Part of a small language model's weights.
Size: 10 layers, width 576, 6 heads of 96, MLP 2304 tanh GELU, vocabulary 16384, 49.3M parameters.
Architecture: LayerNorm before each block, rotary positions, no biases in attention or MLP.
MLP neurons of a small language model. Each row is named by its layer, matrix (down: output weights) and neuron, and shows model dimensions 208-335. Each number is 128 + 32 x the weight over its row's rms, rounded and kept within 0 to 255.
A block is one neuron, or neurons of one layer that tend to fire together. Before each block is what it responds to, as a language model described it from the Wikipedia text at the highest values.

Responds to: Pre-verb subjects and modals
L5.down789 [111 127 185 134 106  83 133 124 147 203 115 147  70 143  85 184 107 131 100 112  92 120 142 123 120  49 135 151 131 119 131 103 135 155  98 117 152 129 132 170 102 156 140  78  77 149 108 125 128 135 106 119  83 147 133  94 152 200 109 160 134 126 131 137 142 176 125 174 123 105  80 160 129 194 165 161  97 123 163 134 154 129 183 144  92 133 148 116 100 151 149 104 158  81 144 151 186 104 140 106 121 103 160 113 154 100 125 182 122  97 131 113 156 125 149  61 134  98  99 165 122 122 161 135 139 117 112 122]

Responds to: Pre-verb modals, table headers
L7.down382 [132 208 144 157 197 168  98 111 132 115 137 152 153 150 101 141 152 117 164 127 153 107 126 177 164 135 205 145  32 145 100 163 101 132 129 138 106  95  93 138 127 120 108 138  72  99 123 122 107 180 127 116 137  84  72 133 149 163 143  73 177  50 186 145 100 172 204 117  92 112 108 115 162 124 145 120 119 135 125 144 167 109 112  74 144 146 144  80 139  83 106 166  70 159  74 130 126 109 101 105 159 117 127 174 145  94 132 138 110 166 118  97 157 156 115 127 148 148 164 144 146 100 108 135 144 124 136 160]
L7.down1443 [153 145 161 144 117 134 194 117 128 211  81 149 121  98 155 100 124  91 101 136 126 123 118 129 111  52  77 120 118  83 166 123 136 160 142 180  70 107  79 174  93 146 128 112 124 110 130 134 114 159 132 131 136 109 105 163  86 185 145 148  97  68  84 136 130 113 136  87 124 115  87 166 142 134 118 143 128  69  77  74 146 113 155  95 136 127 167 158 124 153 156 121 102 141 168 132 126 129 108 102 109 118 195 177 168 113 133 158 131 147 122  45 136 139 122 100 115 172 154 120 131 148 146 129 107 116 167  82]
L7.down2069 [155 125 112 124 145  97 154  87 111 111 178 149 145 111 153 176 116  98 171 150 110 134 138 105 162 159 122 157 106 132 111 154 131 109 135 173  86 152 135 157 154 182 183 103 104 101 123 156 167 121 128 141 168 140 165 113 147 121 169 150 137 119 108  43 145 158  82  71 139 149 101 126  84 168 147  93  25 144 127 118 126 147 143  99 131  73 136 112  84 107 137 178  94 155  91 171 185 101 122 163 105 133 140 149 142  84  89 127 152 137 143 110 123 150 122 119 140 115 129  75 129 126 141 118 188  57 145 134]
L7.down2100 [116 185 210 165  79 133 149 143  92 234  82 159 149  92 140  79 112 146  96 103 154 123 110 143  91 127 159 151 120 139  97 168 128 161 149 155  43 122  61 167 134  95 122 169 114 133 134 148 134 121 185 128 116 111  60 140  70 158 181 125  98  63 114 165 120 161 161 134 110 170 104 159 179 121  96 122 126  60 139 132 166 143 154 109 165 124 173 148 114 116 162  30 136 164 123 131 113 123 165 105 126 131 148 126 122 164 161 159 149 142  97  29  99 111 104 129 126 167 128  90 117 172 171  94 101 114 167 127]

Responds to: Word-initial capital B
L7.down169 [196 120 125 111 111 241 108 170 132  68 189 103 141 158 135 115 128 117  90 110 111 123 118 193 145  75 138 137 181 157 111 170 146 136 181  97 135 119 171 120  75  73 215  88 118 174 126 109 165 178 153 137  86 167 162 130  91  96  44 148 128 118 180 147 118  66 101 142 147 164 173 123 153 148 179 129 113  75  82 114 133 130 128  73 157 121 141 146 143 151 151 145 129 139 211 172 113 152 141 130 207 115 139 100 122 135 145 102  92 160 145 127  93 164  95 149 142 119 113 128  96 130  90 121 169 101 185 106]
L7.down884 [ 69 138 129 103 103 159 157 146 116  66 143 121 152 158 143 156 106 132 121 183 102 145 158 119  78 161 101  80  96 144 142 190 135 109 135 112 108 119 190  95 107 146 130 107 122 128 118  69 118 149 191 149 153 100 107 116 144 127 117 162 154 137 173 101 147 112 107  89  75 126  99  84 161 125 151 108 127 107 135  81 138  91 103 110 133 122 117 119 169 132  54 175 175  51 133 105 114 109 154 144  58  65 107 146 149 123 133 155 177 149 140  90  75 134 142  82 127 130 185 109  91 150 205 133 130 109 142 117]
L7.down909 [158  90 106 138  73  96 131  49 177 161 117  91 126 141 144 163 125 235 143 165 142 122 147 149 179 135 116 118  82 115 107 104 178 124  82 108 101  87 142 143 135 125 106 177  97 113 106 172 125 130 148 117 102 165 129 125 100 127  72 164 131  90 177 100 183 104  57 178  84  80 147 113 111 154 147 215 140 142 152  69 141 137 122 151 149 107 108 128 142 148 149 126 130 148 113 133 152 145 136 180 221 103 109 127 153 117 169 100 173 175 143 213 140 122 142 145 157 146 121 151 163 119 147 104 105 125 141 130]
L7.down2292 [119 134 148  92 115 114 135  75 112 155  49 180 149 199 159 135 109 131 149 112 176 110 102 123  95  92 100  75 154 154 146  81 115 128  91  85 163  76 132 100 137 102 138 110 239 144 130  81 181 116  84 117 140 115 133 155 186 163  64 170 151 207 130 115 115 140 130 143  81 141  69 122 141 122 140 142 177  64 127  98 125 198 147 105 186  88 129 147 126 142  72 138 129 147 121 160  72 127 101 151 147  94 121 118  65  92 144 129 116 166 168  39 145 114 127 148 120 166 188 116 151 117 171 107 115 159 135 133]

Responds to: Foreign name fragments
L5.down1312 [140  99  57  77 116 110 171 131 121 163 165 137 122 153 147 121 137 108 133 109 209 119 112 108 174 167 156 151 125 131 146 140  92 142 165 107 167 107 134  89 110  97 127 255 179 131 161 135 145 175  67  69 128  98 175 150 156 183 134  73 112 140  89 118 106 134 113 141  96 155 161  88  89  97 151  87 108 138  83 100 124 114 134 102 183 110 156 116 123 123  91 137 131 174 146  89 115 113 148 111  74  88 131 130 105 117 106 130 167 113 167 163 144 116 125 122 125 150 152 112 100 142 169 133 117 154 147 122]

Responds to: Mid-name word fragments
L4.down58 [131 128 133 150 124 124 151 130 127 155 135  89 111 141 134 142 117 124 160  81 159 141 126 153 180 109 132 114 138 122 126 141 130 117 119 134 140 120 114 119 141 131 103 255 132 123  98 148 124 150 133 111 138 143  98 122 139 131 144 107 143 145  87 123 136 163 119 134  97 156 145 131 132 150 129 119 137 135 139 124 101 123 112 115 159 118 123 118 123 144 114 114 136 122  97 109 126 139 133 104 101 117 145 145 118 147 147 114 238 136 137 208 115 132 156 117 157 148 151 122 120 124 111 139 135 138 100 166]
L4.down125 [131 142 133 167 115 130 110 121 139 150 120 109 114 151 149 151 135 131 123 111 149 134 150 131 186  93 102 134 108 125 136 135 147 127 129 116 150 116 114 134 100 115  88 255 159 120 109 137 124 145 123 109 149 129 113 140 118 135 125 125 132 150  85 118 143 157 117 136 136 140 150 129 129 138 168 142 150 136 150 118 124  93 124 128 201 112 151 128 142 130 119 121 107 119  99 142 129 126 127 110  85 130 140 150 114 130 134 120 205 129 124 234 139 140 147 132 141 142 126 104 103 121 134 111 122 142 120 135]
L4.down171 [102 134 128 173 121 112 141 108 119 129 130 165  94 136 141 148 117 117 120 116 144 149 140 137 175 129 124 148 127 130 133 139 148 137 136 121 133 133 130 143 157 121 125 255 150 134 107 134 109 121 121 113 147 131 118 145 109 130 137 108 125 123  83 131 112 157 108 121 106 143 126 120 140 140 156 123 130 116 129 136 134 118 124 131 199 131 133 119 136 146 122 162 110 139 116 108 122  90 109  96 116 104 137 158 126 128 114 141 192 145 121 219 137 132 143  95 137 140 146 103 142 140 144 128 108 133 145 156]
L4.down176 [149 124 122 174 121 110 129 131 143 119 119 112 131 149 137 158 104 128 145  97 134 160 122 155 186 107 124 119 128 131 127 135 127 149 136 111 112 107 123 121 137 116 108 255 110 137  94 152 130 113 135 119 136 129 131 156  83 124 154 138 117 125  70 110 138 130 131 149 110 123 162 106 160 125 174 117 152 121 151 144 140 118 117 134 167 120 133 107 127 136 130 145 143  96 110 122 123 145 113 109  88 100 134 126 142 113 117 128 237 132 110 230 165 141 156 132 140 128 160 127 119 125 130 138 132 129 106 149]
L4.down390 [ 77 122 118 143 102 101 146  83 118 184 135  96 115 118 138 101 120  95 121 102 163 150 151 161 175  98 139 119 104 131 134 101 163 126 159 122 106 137 142 141 144 124 100 255 181 103  67 129 123 187 116 134 165 111  92 148 126 126 127 107 145 135  63 130 111 144 103  94 144 164  96 114 158 123 155 104 130 139 146 119 139 114  93 142 205 138 151 126 129 105 123 128 117 102  85  99 129 129  89 111 122 123 138 108  84 136 115 164 241 179  81 205 116 124 129 153 130 116 136 118 137 136 128 126 128 116 100 169]
L4.down505 [171 119 157 143 100 130 137  69 123 141 153 140 103 139 144 126 151 114 139  96 206 162 155 128 181  91  74 111 113 115 124 160 147 161 133 164 151 125 105  84 119  95 144 243 139 137 153 140 120 136 116 127 134 138 106 136 119 155 140 119 150 144  35 147 133 149 121 154 115 124 133 159 154 124 172 130 138 120 155 131 129  92 136  96 160 113 137 143 109 126 124 139 150 125 112 129 136 151 102 120 122 118 123 131 105 128 102 130 210 141  82 202 156  87 146 138 123  93 137 116 125 137 171 136 150 159 135 148]
L4.down600 [144 160 130 163 106 108 107  98 141 161 186 173  76 146  77 163 157 186 122 151 127 132 201 167 140  93 155 134 145 114 111 139 136 105 136 141 150 105 120  93 100 110 103 213 101 146  62 134 115 159 152 123 109 124 138 130 114 133 134 116 109 172  84 113 169 122 130 129 112 102 103 124 137 118 141  99 124 122  96 111 104  78 132 119 189 156 161 119 141 108  96 108 124 138  72  70 175 100  93 132 102 206 138 147 117 158 139 166 195 162 114 154 168 108 154 135 173 119 160 152 113 121 125 100 126 142  80 148]
L4.down754 [143 122 134 165 115 158 132 126 153 151 101 112 112 137 138 177 128 117 131  99 143 127 124 131 179 111 123 120 133 137 151 111 128 139 165 115 140 115 122 122 129 134 126 255 148 125 118 159 156 138 107 120 149 142 127 157 113 140 140 126 124 127  92 140 125 151 130 126 120 125 137 144 150 126 143 137 137 118 131 134 112 127 116 128 201 115 157 119 151 153 123 131 143 101 107 113 130 155 110 107  61 129 143 144 118 124 114 120 243 131 133 213 133 128 131 112 132 168 165 108 122 113 103 132 139 118  97 162]
L4.down1076 [119 147 191 154 133 139 157 148 176 186 120 172 108 136 112 157 170 162  94 157  70 132 179 145  99  87 169 134 137 122 129 130  98  94 138 123 126 144 129 142 104  95 138 167 106 156 104 106 121  41 128 112 126 158 127 139 122 172 144  96  75 126  40 123 130  78 142  86 159 107 167 122 122 143 144 140  80 118 153 113 108 131 144 128 149 148  85 122 118 125 139 162 107 140 110  64 132 160 103 150 116  71 156 129  78 124 117 138 132 171  55 106 222  69  97 170 203  84  94 105 107 100 165 164  93 122 124 177]
L4.down1114 [116 156 142 168 113 139 158 125 139 139 123 133 105 148 135 166 130 121 134 100 123 132 132 106 191  81 117 136 110 159 120 143 150 143 152 110 142 128 127 121 130 123 145 255 157 113  87 127 134 134 113  96 140 121 113 144 106 164 143 121 135 137  93 128 134 155 137 147 110 136 152 129 148 132 163 110 143 123 120 146 125 102 132 132 180 121 119 114 150 141 133 139 125 113 111 122 121 140 123 123 103 111 150 156 119 122 107 144 202 121 105 205 137 104 120 114 144 146 139 116 116 125 124 131 108 123 129 151]
L4.down1128 [134 131 126 194 113 121 151  75 156 109 155 142 109 127 142 142 121 105 133 112 120 125 142 117 178  87 122 124 136  94 142 134 168 110 127 132 130  98 103 148 110 115 121 255 168 130  84 144 157 123 102 106 150 141 130 139 144 138 144 119 160 161  75 128 146 152 119 116 147 133 121 110 124 155 145 119 142 148 156 107 142  87 121 115 181 120 151 134 146 107 135 145 141 122 104  81 130 141 128 110  95 137 134 176 101 162 121 112 190 145 114 193 146 130 173 135 135 125 150  99 130 132 129 153 120 154 117 143]
L4.down1138 [172 111 136 158 129 119 145 104 137 135 167 125 116 164 136 145 144 143 128  95 171 130 118 131 173 115 116 119 116 135 120 132 106 126 154 132 137 119 121 102 122 112 104 255 135 118 112 140 128 150 111 110 127 138 118 116 117 142 136 129 116 154  41 139 130 139 151 138 123 121 140 119 150 142 160 138 147 141 143 120 114  94 134 135 142 135 118 123 136 113 124 119 137 111 101 142 119 172  98 107  96 127 138 129  96 132 126 128 204 142 118 223 151 132 153 121 136 140 126 112 121 135 136 135 141 167 126 154]
L4.down1177 [133  98 140 156 123 158 120 124 132 124 131 111  82 171 171 130 148 146 135 125 147 156 146 125 192 105 131 126 124 145 116 140 143 163 144 128 105 116 103 114 135 107 140 255 134 122  83 147 114 148 115 125 146 135 124 135 105 125 141 137 119 138  44 132 151 126 143 138 113 148 138 106 133 132 146 111 140 132 150  93 134 107 128 102 183 122 139 136 119 139 140 136 129  83  83 134 124 132 113  88 103 121 125 151  93 140 106 130 199  97  81 195 147 108 162 142 165 147 134 131 108 128 134 123 114 125 123 149]
L4.down1262 [157 137 136 165 130 129 140 104 130 125 141 125 120 133 182 133 128 122 127 102 153 127 120 146 194 123 110 134 126 121 140 139 144 134 131 107 109 121 138 140 130 123 114 255 130 135  91 161 128 138 121 124 158 116 126 117 111 133 133 118 151 133  75 131 141 148 114 129 108 158 143 119 119 135 142 111 135 137 123 139 141 121 121 140 182  88 148 129 116 131 127 158 134 125 113 136 135 127 119  99  94 128 140 156 123 144 148 129 213 158 119 212 137 133 141 119 145 127 144 113 120 136 109 125 132 136 119 163]
L4.down2131 [ 84 120 145 171 102 196 127  82 130 126 113 138 108  99 147 109 140 104 108 101 126 125 136 166 162 119 159 102 145 149 143 145 157  92 121 113 122 136 128  74 146 103  62 255 152 102 101 127  81 143 128 103 143  85 101 116  91 124 128 142 135 157  39 147 106 131 126 115 114 140 103 141 118 104  96 156 155 150 125  97 131  86 119 134 130 120 111 146 166 175  82 153 119 153  92 100 138 136  97  98 100 169 131 137 100 146 100 116 244 142 130 211 106 145 154 131 138 163 157  79 109 127 128 161 113 136 134 152]
L4.down2293 [ 93 178 160 192 115 135 179 180 108  97 142  88 111 123 114 186 175 145 135 119 136 138 148 174 147 113 126 140 111  80 109 127 143 128  73 180 124 130 117  96  70 104  97 255 208 175  45 126 138 131 123 113  98 153 119 111 151 111 159 140 109 134 129 116 132 143 105 131 122 128 158  90 128 108 157  93 125 157 127  58 128 111 138  93 151 126 121 163 125 119  92 100 152  97 127 109 126 151 135 115  61 160 154 129 138 112 132 135 191 117 108 151  78 113 100  78 115 149 115 122  55 147 118  94 146  90 132 163]